config = dict(
    hidden_size=384,
    rope_theta=100000.0,
    rope_fraction=1.0,
    qk_norm=True,
    optimizer='adam_hyperball',
    decay_shape='linear',
    max_steps=3999,
)
MLP neurons of a small language model. Each row is named by its layer, matrix (gate and up: input weights) and neuron, and shows model dimensions 256-383. Each number is 128 + 32 x the weight over its row's rms, rounded and kept within 0 to 255. Numbers have three digits each. A neuron's up and down rows have the sign that makes its largest values positive.
A block is one neuron, or neurons of one layer that tend to fire together. Before each block is what it responds to, as a language model described it from the Wikipedia text at the highest values.

Description: Paragraph-break newline
L4.gate327:167099175115151122151170121107196136148110153090113147115158115109163113125134134151116103081150123118169155148093189155138202112100190089148172136082083097139128225093072106139127115193132152102090154129119099115163138114140153107080178093136125150155120101110084133195081169158153165098074083122136126145142134080120135130091137153130172142140099105172185107098119109171163076141117
L4.up327:105143092128098129132138074135109155029145116150142097099141172139108131102153155116106124147153131111152077092141114128050102185174071106103108130096179106117083107141125169155136166133093124083123165131183171193107136150177094099089118112105136185142099098166111150160136142153140147102146099165117134073136141154121128055180188093159146114070150161124165145123140113172123115171116
L4.gate389:148127146128139123133140087135118164137181162184103090079136136170134139132101180086137077130131099116085160128103123143120122127180148092176129161099092124096157123204198073085158101116163139143091086092192154106168111114152084151150201151098135113122146142146131106156161169116135123138079086105113180039099054118129069086120193137034174105114124191088109127164134153125117096126113
L4.up389:170098170111061120145153100115179104109156150090172111102120176090124069102065167128117114087105107150135098194128130177172089169129149067179155126123128155148151094088097129128162113169164132108174184092117158130085144095181206150124129089199165116110169164169117184092107078135167150131137105133119162137203156118084139114165111103145207070139070118127090136045135122147081091180127

Description: Repeated name endings
L3.gate399:104176162131095133155149131122168113085139106124151124111164149135130157061131126051172151169141150167094122141175118155162071100152153120120154096109065118126102092120141137204098149126169123076166113140177130144191158108185135117079096066147140179118114126116130138166072106146130106139136146245108163143193127157128107070150124160159121157106116131142114143171132150140146144119085
L3.up399:171083132183134074173170121108134109149152168086150141143138144187112193137136110065110099098133109196142155175163129103135096088127146137126133113087173120132120078108120180167124101138178186108100196138120130154181079115080138223116112095119157104099143155154166119187114129137152080129192148087116139077139107126141152157112112088142138115129097086140187124195165128126137084173137
L3.gate474:045101144104151088137094103097080165192128121152168146063118129085073073137133111115081161115096151112162085101188142158162121164130150058129154144104091089141105103162118092133109125148098164098071140121085121191177160160135169106183129107095128087089122138125125089109102173132147154164118182113145140063115096122130111094126142135090134116149096109116105126151126135140177065109113
L3.up474:121176117111113144137181100162115097118102119083133097134150110143141156066121082102127130141105189160107063122089174055078163074160139157058148119165081130143113201136094154137123099065129174077140108099098115113064109128072166174111099153070117114152092105169216150092116134135165170095122169111131147139093171101146109135099195147179147174101088109124121118109138097109143170135086
L3.gate498:117168147157150158129121052152145135165110118136166128134114147072175167093096126130142231174092204107136124136137189106133113119129087106113158124111094149094138133162115078141152096125124152086110108163134099159116163189126136153096097130068165162069131148092127118114135149122158141102124108170113134104141149069163036119120138135111080113110097145095125151116148148150224139185135
L3.up498:116161150133099068148132136134088106180135073100142137121119159166094111134117096134177114186169171118164153152154169159096130143139079118088197165088139209081134190152124130129125069131127119138124163165119114179066132202078157118095141069124110169132169172054157151121126121102147103087132145137048186144075114108148105113119131138109108120129099107096144112139129132153140102112122
L3.gate616:052194149114096114151081148194139125096117154108165108113133144197133107124162134136113182201109191083125140118110106078071151105134132093125129131104111151122134134133157128121159117082150142199141122113067158171128173176106128104052079147131093098106169174133126066137084086037164119136089143114174106153130035103133114042109107132164100134150153094133161134139152163145105137109165
L3.up616:195096120117081123141138133154151140115120106089064085115111103109098133134144051163156189170134147158111137052114099103121149096118176134110094167104097120106114122146125112117123145109130195109126178145057102132100140109110150136145096115156108127134105139078114092134097128167178162172158087127129086087126100130114112114102055135099096107105072098140089093165146110125158136113194
L3.gate733:125118127149076161108158111129122065120173098136181163139159162119128089082128125162140137158161158123142132086137102063115145144095140155105151115077125100109071096144161109047137142145126175149116133145121134157143127167135147196150112164141155118134051109133099151087176159091187168083087132153115116119113112096142099137138078154065155145168142130125042174137109140165117174095064
L3.up733:084153107155147121139133159084070086070131137103131109095067094124135093100081129148154130168112143105156092138114182124153135160154098144103095114114127070155110069165162160106127169131145124099161130146138131122102119212164119093075086108121102154119138178109102161127100115093132122126039118144089098142125086081111166060135225089140115168167121168124128079146071120168122096040156
L3.gate876:086085165158136094103166157161093173122112117112100068117104072117093123099085120118128208130144106153149164090153110100139127092141162139111155087120122105136132147140160105167136153094159186142112172154066129130097154132069156176111099180101117153082160160138140096131067154139136131105151156094169115080104090096110084113131211114180037137107111119114129056159158108099141102137130
L3.up876:136074146099210058139133116107134127102126166167108103120109122095097134018164136092106177151104158163104112096113127181093124130082156119109131152101080095093117182102119154082152089068149136103088167172116158202148173131079099133100079126142147124159152145112175151147080181116088130136118122132100126129169126125160137115139128139166150122103105149106163109161151164144100169131147
L3.gate907:150168161082135097143125151132094100137077101092161128134108140073192060151189131161137128199092137132081087094165095116057134127127132129141167173149105158158102175125166159140100082128161164117126159175107127155103114118125107142145104166184076116135101102137124086150110160112151136103129103045101121118108113074137124132147130119172050118088106100142197107127114128194111120156124
L3.up907:139176116101210162134089112140109134116126115156176120068113134088113192069163102071141096146160157118111119112137155153108118117114108118114118075108165097135093134114108081088137089115085160156168044147057155146114202170130132134119063096110115122159095102131176192137158194088062098151132159139116125141151143130170121120143147163081132189119077090170117160147145113139119111128114
L3.gate926:178094132126106127127146137131116099157096094122098189129127123087120115119136163133158115111131159113127158137116178139070157112141183104090093147101134124160079126169106195116073127138174141064123205127124152156096127168146131195174142113143148162123091115190144126155154089096139147107129159130116143132089183084078105162094179147198104125120177129076128152161165161112193134109138
L3.up926:158128137145110139172084140160169135153135113128153119143123148184186096104114157123121082087082156147148114095136172127148103088085160116103161114133112187104086164082174080088071168133220130119181114115125148174047150100130140098131057110129104134105185168159138110192161161075168150123153176111171126197151171136139194100109135097115063138178091128137129142136130133167086099151165

Description: Section boundary before headings
L3.gate281:135124182132097187157157185146165090106153115097151153092196099158107095096180112121157142119173121086123155122108102109142124160111132067122160155137088092152108099109179086126174136153124090111113134149057206129176160114100153141178163112100098125139151164164112094103035105163131114161111124145108172147125125085127071095150153067128176155178134146120109117155141085147136103130122
L3.up281:092177136065136181062160129076131185165127058121132136165132144099115108086104124058081064143097071113148101060136156145100091101076080132171101133096104096184135130079115119066151152105114164159120101098120074155060156097173117144098124118105181162113131139151096099119115100118108168068127123094111112146159105143069082179166117126118162160102128159053105185128086158088122159124136
L3.gate314:068155177151148071141159108138154104149159122150120153116141157101122115106162109089151130104134139093113134132132069134175103061104148170085142094074192143149165161155108109122127120118158121145111088137112143133129120035073177146090123173107090110125169152119114166081117131157111103132152150171065048109139088091168089038127143120109074107134108115156181104167147088122130148112123
L3.up314:116073111194161078119148127124143197110092151114224093133130145143112118117090107106156112174131045069118148098162092086151156053140127096076121093173100163158159132105145127181128097125103135120160070156129164107122120069113084088123146046116109139093157114134092137129076162159163112142142125121093152129088131111118104091107156138104106183116088188114140092169115155133136186153091
L3.gate606:158106100184114101111122151172082090101109147167110181109131160208110161153102121114119155117121098109145099157130146169161109117068121130184115078183091157087145096146113121144101064148145144152073132117154071113167165052162153118127161132118126106134070187113196121150140166154127080105181132099108138111129168152145058151128187118125149136112108116125086157113137163131125124146126
L3.up606:113128187152159146112078135090090148116154158093097089174108058155151105145125119101148158204188129124010173086150144178107104128135115119125054075156116094076132130128133090091148131123162142086094089130153144150136155121044160058136143151114128127166167122117136116174161145120155140141101127118119133100146149115140087139174093146105134137116160183060130187181153114151155117104107
L3.gate614:137109184149089157157080092139112113105185138136192112112150122105109101127141073178158128090094150138160129155182156137203119134154153145117143150141129143139123175164101117101112098120085152063091146179182154152159136119176092137141103115071147123092149138153122108165100165175134119093086151171140148146159136109155089127150152181094183119115153159120121102116184134208133163120081
L3.up614:154120124112141181120129056177121087119129092139148100148177176131108148125138081112080102194183120070067113143111131153123184085105146142106105107095134120138169053117098117088063097150097120153090162141132107116118178130165169143163100177115120158089167102098117131128141129155168097151120112157167123188156178111103140088223161129089166103139132114097069105083117128137084134096132
L3.gate679:193128125120145081148120104114189112154135118108081135054142135076091158095134161118160128170105159082134095082129162161079153149087167138150137121144110096177116186097099136100136131140092116124109087098136170106162167118160156138181139152089077082147133142150101166154149152092103169139131092122120184135096158074121096213132139137166100137123172079103058091144128145107159170163127
L3.up679:127126114079131122210043086157190138134078241114142135115145152143130154177109096114179148092146151130113154131131138138129134123140197128112107138121150144130112100126156134106104161137114106146135169130144111155103099113155145114117071139129114173105179152129125132124119047118079126080177150123152180158116096108138105094117057053159138066170115125193116132220127131120148127149131
L3.gate819:110129140162073134103153081062109161180181113181190170164125137136152108085141156094107165088222139073151121165165169105098128197132100091121179099105145132107150151112072142169112146187081075094136187123065146167149078092140109158123172110088152118089216120169107095166133105163150108155100148161158142148112120124132109161157059108160114076096079139074204179191097115182099116124173
L3.up819:170117126126159129151139144103185157138158138147166133103154108153167154155196166151136149103146090060151193176110127133178079107122119137108078148139138185148158128157084123187080073106118123092140134113137155193146136149131073161119196090119151144100190155083188140191122110150102115117090147162135115105170100144117154168112144179114111083077122107086131140100124147165158123144127
L3.gate844:124127173132115137163137132098165071084151090108132142145114100123113161145139058208152117100123163137140151144057108111166092151096133147146076123120102074095150194142124153121180135188123104136116144142083168133142183115143127084132124116108130086088176148133125163154128125155193106161105160096145080177156126104128092097222094091160112130111156156144095119130106176118165164127130
L3.up844:182124116177075092093112062147192200147140145103105129128133177110144107104079082119097103108087143185134164073117056140166133163099125128135189119104173114100142104100115138215108117109157140133073158145150175215142091097132142127082169104111080182156190110132129130173153130109157127109130170131161118121068121057123092118136124077101132125145166144104149142157191133066165142122130
L3.gate956:136111177130103120122122097133191133120148102136082149137116126106144102195091148132145097101146139101091109108140134086137153138118203118058118120134085158127053130128154067147079141112124117063201159126102136158141107113166125153124081205131094172146113143145121121106153140144124091129118145127159067085131132146126095170139110102116132124126167114167175147152153182116123118166083
L3.up956:146126081129083067146160111162201130186129151146157127137130123148185138172142117163057098176123147099172093163113126080084122134164107142165123106129122191101136166163128107074085169169131101060096133097109135171141141112082102128232127111095187086111126117143174098142112161093101121115174165112080202124153145081144148116155087139119114130211194138159110084113164109137097133127136

Description: List item line endings
L3.gate116:138115144166093103103124127082217156073138098105107190170156160094087166089112153153157120090106105106069162164154065171152124162128095126098208108097143066175100068112094182091095136106167114106117128088116079137164103151114133128141103113119134135144096121154106077119128065173143132110116106167150107122159121133073083110117098165117188096132134128171089138095110121154133142165123
L3.up116:165077133131134116096165122057127149164185116058082201097157163200144212131118115125113063102158066140143162122114097126121131153137070140135079147160110157154098115122141078146100176137137065100111099116131145128094048145116091148117200138122124124115135132168067136155139162097086137143162131123129125157146132192094154115117132170122157164159113153136055156121156174125127143111092
L3.gate204:143153133236095122159065106165097166120154173162097125127110126152060132093106138146126119171145148093087136177069138115125173115131158123118146159040138072115073127144147067126097090135148098132099095111090106126094097119102142170127100124146058148124115160155122154130168132190134099115092154144109182070124161179161060087135145143132127099119133140154109103073133153156105087109115
L3.up204:068133141142116092127174102149119142148125147105107117137175101160106116115164096189111134107169140082135132116150192144110093122047088145085156104124095117120146150094138138175095129112132143121109121147063099172058189138147133114096130113069141104157231186113085095101131128112116110127142123138125190133133044135120135179138112164105122090077102120108121141089121121179099099153166
L3.gate215:179112147148153107168187193132116134093154156058102128142145130102157099136097163117122103081088123134144106160148130140168094197096171175122123127127126064153156131092116159088097151118108130172094098130122165157131099145115103126102123144143142101139137086180028101112100133185180152129061063130201133146140163154088095154197139071082140136119195158149106095147201144111124181086137
L3.up215:117069098144120114104128137115147119132117143136095110151142155114169146177119129155183139108112054211102141133133104184089149119069085178105107119154178140140125124126120076124160177165086092139118129114196122141151149111144085125137195125159094196141117167151120171146105135093105127125124171132122156129112181166119126079072219131098175119156083175156111119151150149101140112130130
L3.gate468:156121132169143137168153085171123150128155099168147116090137193088152137086124122138121095107128096148050148169130080159079146171161164070108159115136105113123127103104093147111138169127125131120050095089182116128101145167166047179175044119130081111153123122170048191148158103144122090131113108139102156177160132150083094153178100139106136088106129141191138163091138200136165143070122
L3.up468:144160191164120180130108121155121154124135106160199102147114182126084117135155095126122123110145098144091150163108117103125067094165148085106147107081111100161139077125101147081083162099108126082139160129092090160133082119150060127091141146176134113150130126132073085090178134143162127138065177191184086119194142148112115123134120161146101122133125132155097163106141131120137137132131
L3.gate597:138171175136091113143168133060129125063160106159125170163170071124175189121107098180127113171077090186136133120162080208163144142176147098155138121091083085164176115105085152141152126072140117094113192113137088172119124093151140213107117134165076084145158130141110137116098123145157140150122099114086129137201103136107108034110135093085103123127172119140138149120095097117126162095134
L3.up597:200101147143114097150087131109125134189129095114073128144149164107131150091174098067098108116102133172138146136123148114154098128123060089148141106137097157116179101134115170132097116137176122134099112123146146125132199096189100143167138139134169128155108207116164130141191186126122115131121107141129155121138122122142108119187108112119120081115130104164148123090184190114120052133129
L3.gate648:159200094128193074172134122172152124120163132120142076141214183145142192148157151146113064144148126111083097150152156118144142125132134081126136088220097141169101155180140146144099109118111116160174174110139101077111093091115085102135134109169035128204133080156088110129100131084125139156192092149105132123118166085096132141147143188112177170104178153170148101121135116090114128206044
L3.up648:107153121201169083135124096087052126109139130133113122062167131159180160145156092168097137098116122130131091109160155183112167105191068149087105153101154169123131116100171174129103121114124151067129144086100114098170144102083136173111063164126170122149160116105151119057119117128122152175087049148133134109133150117129144038120109094159110114120105118105081127115157119163122090103116
L3.gate840:120141161210108122158141142111148128076131093160105107122133112125131174109133116135143167153106076130157127127128079084151135080070073152172134136165119119132089167146124151113204104104092121162099139145158082081115143070145142131141130165089133067139178154123119150153112145178110119094117084120167126137100117137120125101104156121164164093145096141148073049094179154189131147162130
L3.up840:055167097141097129141098127106168143112150090168114153133165098127106149136125077097137121123148101122112108202080149178194076152157131111134130170110133115095108106108112050155118111160169136167160108158196119142128084133110210120156109147121098051157099127088117205130138146137103097149145107140125121121150107161195114079146139143111168105077093111090073150115142124061140139099149
L3.gate976:088118117166180087158184097119151145081101066163102122057151112087108167166044176166112133132139110155147105153143148156142103123170140141066184091139139128110179120132163070108082123142113161117145146097080103120122163093135098133143129110107120125178120148164106130130133139138165086141152145154193141150146151103118097148108120105129115151158151136131071109050113135136173136175125
L3.up976:102103166127139089143150130138118083132112169107125079138072135177131107111125105144151150139192147162142109139129066147196100153117234118153156169130130151117191143157132213114121203186109110157109125086120161180121088069143143158098114125070126075149116100078094105166143159153137100173093133098121135071052079100124120143133077134087094074121147121105108176166122178142129096187131

Description: List/table line breaks
L4.gate193:150116167196083093157161083160152145113105103100151148139139130151112113120144151168096116139191160133098161156113145153124109156137167086078124122137149075145124152147142108108088099083142109128120094078112146153096136118111146164142117110152122155176126115120087108147135134164203098149166079090107162130156140119057121101197139193112134118169156142136145147099148129179107122116118
L4.up193:124137128153063123129123130171112138151139124129126116131128161106120185197091084137112127121087099115137149075123132125106154170031130131097134104128093109121105197068177082122126133125116152155092111139000133167077167110116096186082152140127132125129122138151104163122179102142104074168157153139144167099118119069159099192160074135050147076124162128193129125135175158126132150120122
L4.gate938:119089144199105112114160069130089144085053131063148085112143162155128167065085121116077132074136155131124131110129156125115051140124118048107154087114103099164136148070163168081083145088110175141171111112114101136124165142101138153185142085185129117132166113137118185092073162209120107157139128152168091104158123172118092117147164101090124146116099125136121058122135134128129055155154
L4.up938:064161153150125131063109124188152085134130125169177141106095133107143091152064162138112140154146119092100104099082181176095172162120118124142138157100143075152130121085163120108111111095118124129119116097131145136187088169094150142112102167046104151096097143184106119183102138154181121165144132106115093113121134106125129212146086146076134119169176168180092121103122118153173126103094

Description: Boundary before new segment
L7.gate100:195135074126157104123129104130048124140176131112106141101178081138140132126143182125069065128103141116154144076132175102093178126117134143077107098055064181120143145121140211138121118134171096121077184135174128134133103148142133116171138148158135117151103176147153179113073196105092149150129138168113129170084141135092091159120112123134149111164088130062169106119110159205119110079151
L7.up100:088181155139131114132159115068088145087127172128128092124097097148151101114118113117109138116122096117132191105174160094138127140118168147139132106103205089101133192112163123117109139118107159068153145120154097199123101056073141105151132090052172129073112133177145118149085134141083176082110110085121135103049112117125110086061120112077091151174117142084129108158140144117151098153088
L7.gate729:122137056149092131124159097127163119126122119120130105145150174121126147118072165098021150169147135190141121098136178135172144161080172084142074100160164088167170196088136158129113162109111130151081154127121093149178150150189132089180182097155139129161116124159110126109022128138143128119196102166096179131106125109123117147164165079134150140124106168116121153120144127147126128143168
L7.up729:140124122095107092133137139171109118098115114115077155116121083152139111108093126145123076055111139163172113103122126129100119110134102155162129106152167122096128135096135172103108081135066073120113122100138139137148130110104096162175101131165175114106107176142163146159146152122090100144154146109165105149101096104141164190144153163121123161163168094068195180124146097168130061109077
L7.gate924:149084121152113123114112091162206097127109158116149163135139179121062139166096141139133113126120137151155145116177186103174114108196174163109092107127170116116113133170135194075164175135107138144153123085155174130157167132175177113121199129122147105159123145127088171171056115103137173101040097135071131119162128112127149102123162124090109144154093120160192125182144125136123071130102
L7.up924:106105063171203090143149142141161047148163117130124151087122159131135067158195103149164102075160124152115162165116123155112208099079169150048085184111061142123152110089070062084074162177128128149151176093090142143205090112177118146158137170134150112119144183164135146141162118100140112150117143136156124149117142127071146122099066134112103168136128161128083129135082120173131165125203
L7.gate1016:104124072138051158099135036087142123120124159113144157186115189138111139106047140144124078167195087089129106150125192134132045158151079096131150155139128121104172155157117113157050176080085069120100170134146116128139128123152096146111126138084132091109129108176137164112058135110175095131141104088132187109167109178137108110199162128083127110174120162072138142132114159152116165108114
L7.up1016:153094139154147115141176082175095149122205156159118115170147121103137111169118159138097045083132060116130139132151190128135111114173155160092138127150160066156118111077153165127104118152141118110200155088151103121161163126152116125145140195215139131119183175165125197132127160089094129130132101147114104068125091088105148135106143123097120091155119090135138129128093118171088144208112

Description: Repeated surname mentions
L4.gate549:172091120059137158145168130157133156150150151161145095131133115161206166078152198141146133126086162119119126125126111142120086157154133131139180157147067115200047147085093126127090123187136152073119183191099109170092108107139099092146106130148094106134075126181105110076121153101149103132144107156168099113101128141137118153137111127207156166090166177127140059140195152137179141135128
L4.up549:145135125140120093137156119163128133118113143104123099180140162152077102112085089129166177176096216116155144168174138172129115157122082139139185143055141158050152111117119159148118111126206170139133085162150119186147160176108141136140023086140117095122105140092181123190125112069143176117155112161159146153162096129071101060155134086162113118130135128128151124140187143150202129108159
L4.gate674:136134150136135069152123136078225104152128071162121126129112144118124127054135135118155163126108146125155129133189140163117155116146128137050189083108087076132120184142095167122153033128152114144163108183081100122129140183127144159133062123171096152143135106153127110094096150084122145123179125168113107166107155075101083098113121168159121119170089104120136131166192155146141128186119
L4.up674:109180166134068131162155131150085159108129091080063131166132118090152158155098120125180131180090182062098188141129088143138095126176153040116125165149107130124093175182157113146109090117160163086093177155174161158104139168077120189126034122073178147096115149034173109083123155123186154104137102179090141097118075126159104095143118162124106141109144113133168112107106134153165121116126

Description: Row and list-item ends
L7.gate56:133102137135123082132163112112193124083087084105143094182103135121066196082114126120127094170136144192110112108138185159121125197149197110130183135116162122206062148126152132085141191167160132153081090172102109116122160110189140136166085121088129139172124150117075126103103112120152085108118102136102142174152119136171137181137061108095150133116152120117129115099128100136081164093118
L7.up56:132076046179161144177187105129067101121083090146083131117144141143108061138148094180149133150152105139091161130135105184124091104105133086168157104050147100130157128133099162177150178062109086143088098182168133150165062065132124184196117075157122155094087150167115176129151081119146191141147170130115147104092099169137125112112086148141088143103088104113091127182135137112129155056133
L7.gate61:109068103166084102168096115171136187134131080194080108113161128076100161113107145099067135150111131074118065153122124145201135123123125146115151111083100124116081203118102107119126127130135120141150140150080129159135079113154110145084072164100138170128094086087157043092061201131134122176178156162108155149139193076143088100141145125164100149114064123101117142135161149106151082130116
L7.up61:134191071153068130101122104121178151126105163126070126164137162143086103155082171159159101125130134130165110160158102154156128109149112128178151125135098141101144108092131161099127127147123120138136116109124163106121083122132150120133127097098134098118189106098133068100115139108160098124116074055145165050117135142070147130122112098129203163164118159142164135141093121099093141159152
L7.gate700:111156101146100105132119138146096136090162067143127130168152186079167100080105110110115143141188132094091158125153102134140116120109092112126193144089139115125096149058126100124096124129084124188053125130166051155098190146080098096096105137068134063145136111109128109116156189160129091092127083130113141123143116097075095112158167133149184226094125161094107166057205114137164153151108
L7.up700:149102130155116182084135118171161174155130178096095156050086149092143100126119095133076070067103097058108178163123158131126170154136144088133155140124120116171097131124145132118152168136129122145090132167140091219097101104118072130128147135137132108139136087088085135118115142136105126149176122064186134129097106119055119089123152121160141115198130159168100187076142118078125132125097
L7.gate802:150147162184061104142149096098151127082148094103156099111192148075136172129103108177084156125120151099024118147129142105175172134181136100148155123086067134127113164155108147113119169108107115093113145105119118125100111145111177140129125150120108147142120130173113105150131156128148157123120061118173115089124162108156145158118084170110144119142117101099121126176166150114133175157063
L7.up802:117086132155097144132070111147111193153075139128069134075122123117171123154143106171109193127177141139082170110149127113110071161140127153152165105128085041117154140127115081113107174105136146123115107114072109165070124173183098115177116123108111115097092152166155138047144099132157170122157097122129178093127132134142117124113134142141088105119101134181089151140135133142129111196147

Description: Sentence-subject surnames
L7.gate123:152104136151133137156143095126077133099145049084162073115143164098136161077148138113165102180136195067151157130150108129107146112185138128116118083123127114137133222103135155165103162117098115079117180196078123161143094159134104141129132093118122092117105196084126096133119174151109124120158140177103109127072084067168099092145129104156070147185218114152118053152158108145225097145114
L7.up123:102116118122148094130128112140134145122116054133155178097179105118083117085111131133177136157113193167085123098172123113065169186151121131166156135104122127223105202133050115146107115098112139118080153118144134149183107101152088175127092157145154103141150104109117134074142129130183143133139110152116121147106136101113069153148118124148115109161151114091112144142169105151184044096086
L7.gate165:114112189123061123130114098150131139143091116126127101157125146137171126096111117123114126102044205088071148143178112134125146158147147080104161125123132145122066189149159124113120117169113153099082178120116152141071121112100146120213128141136144090132122160137098132144097111093140106141160140120078162118112111105135084086159144100148097136153164133111090131139184138132160106142080
L7.up165:145143160087104109140202119075084160096146111107046170187160103163118119064090085113184092122137155123110119144227129099124095131158133160166101105139155098110134130088116112125150147112169099044084151153080137151156122146144130098108096092083184103152080062157169132096161102132095180138165149134088141144147156128140101054156163075074121099122179106142131113182159100169153102105044
L7.gate679:125154169095180115153086144114102142141135075088102071114133108059137139089104109139133165141148166111065159136178140165071101094157105168124156144105093166146065105152110081108116144103157151103087145199118122215142148143116107144099145045145092143163125103092157120138060102104136134127055155124125143106139145149123093111101149201153108101107096176073092104129171150149139108197144
L7.up679:131154151169092054180099119150078080115115031108138140126135119149161159113154195101121133151062160106129130125135111126085179099093094091139150161138105110074109131151112138153148148140169143102090171168108137169115118095064130121081063145117133161122161143079076167099093148119115159102128145058158121165119110064129092143173130117155080147135095051115110159124112135132126106121162
L7.gate872:136150113153109126150172121163125136174148120110131200130168150086102178082116150124132136159155137073105080107128150123129110091185112118124148142143155101150102187145098126181156128148161094102082168153116167173132113139155102108133125093041140084156193117106096106137123153129148127177134156127081145144102148123105111139136130183099074100188135129117121079192166062119194084077093
L7.up872:071103144112164141134125129150100162085138123109158115127136104107145171098164090138188112146119178096162034084123108095081080129174142108129133141137081128193055105090125172112070124106115119046102155107117119145141118116119112140182129128131100103127070199085135142143161151187147114149135152092154078130152161150112130060103160133168133153077175122135103110166165091121193092144087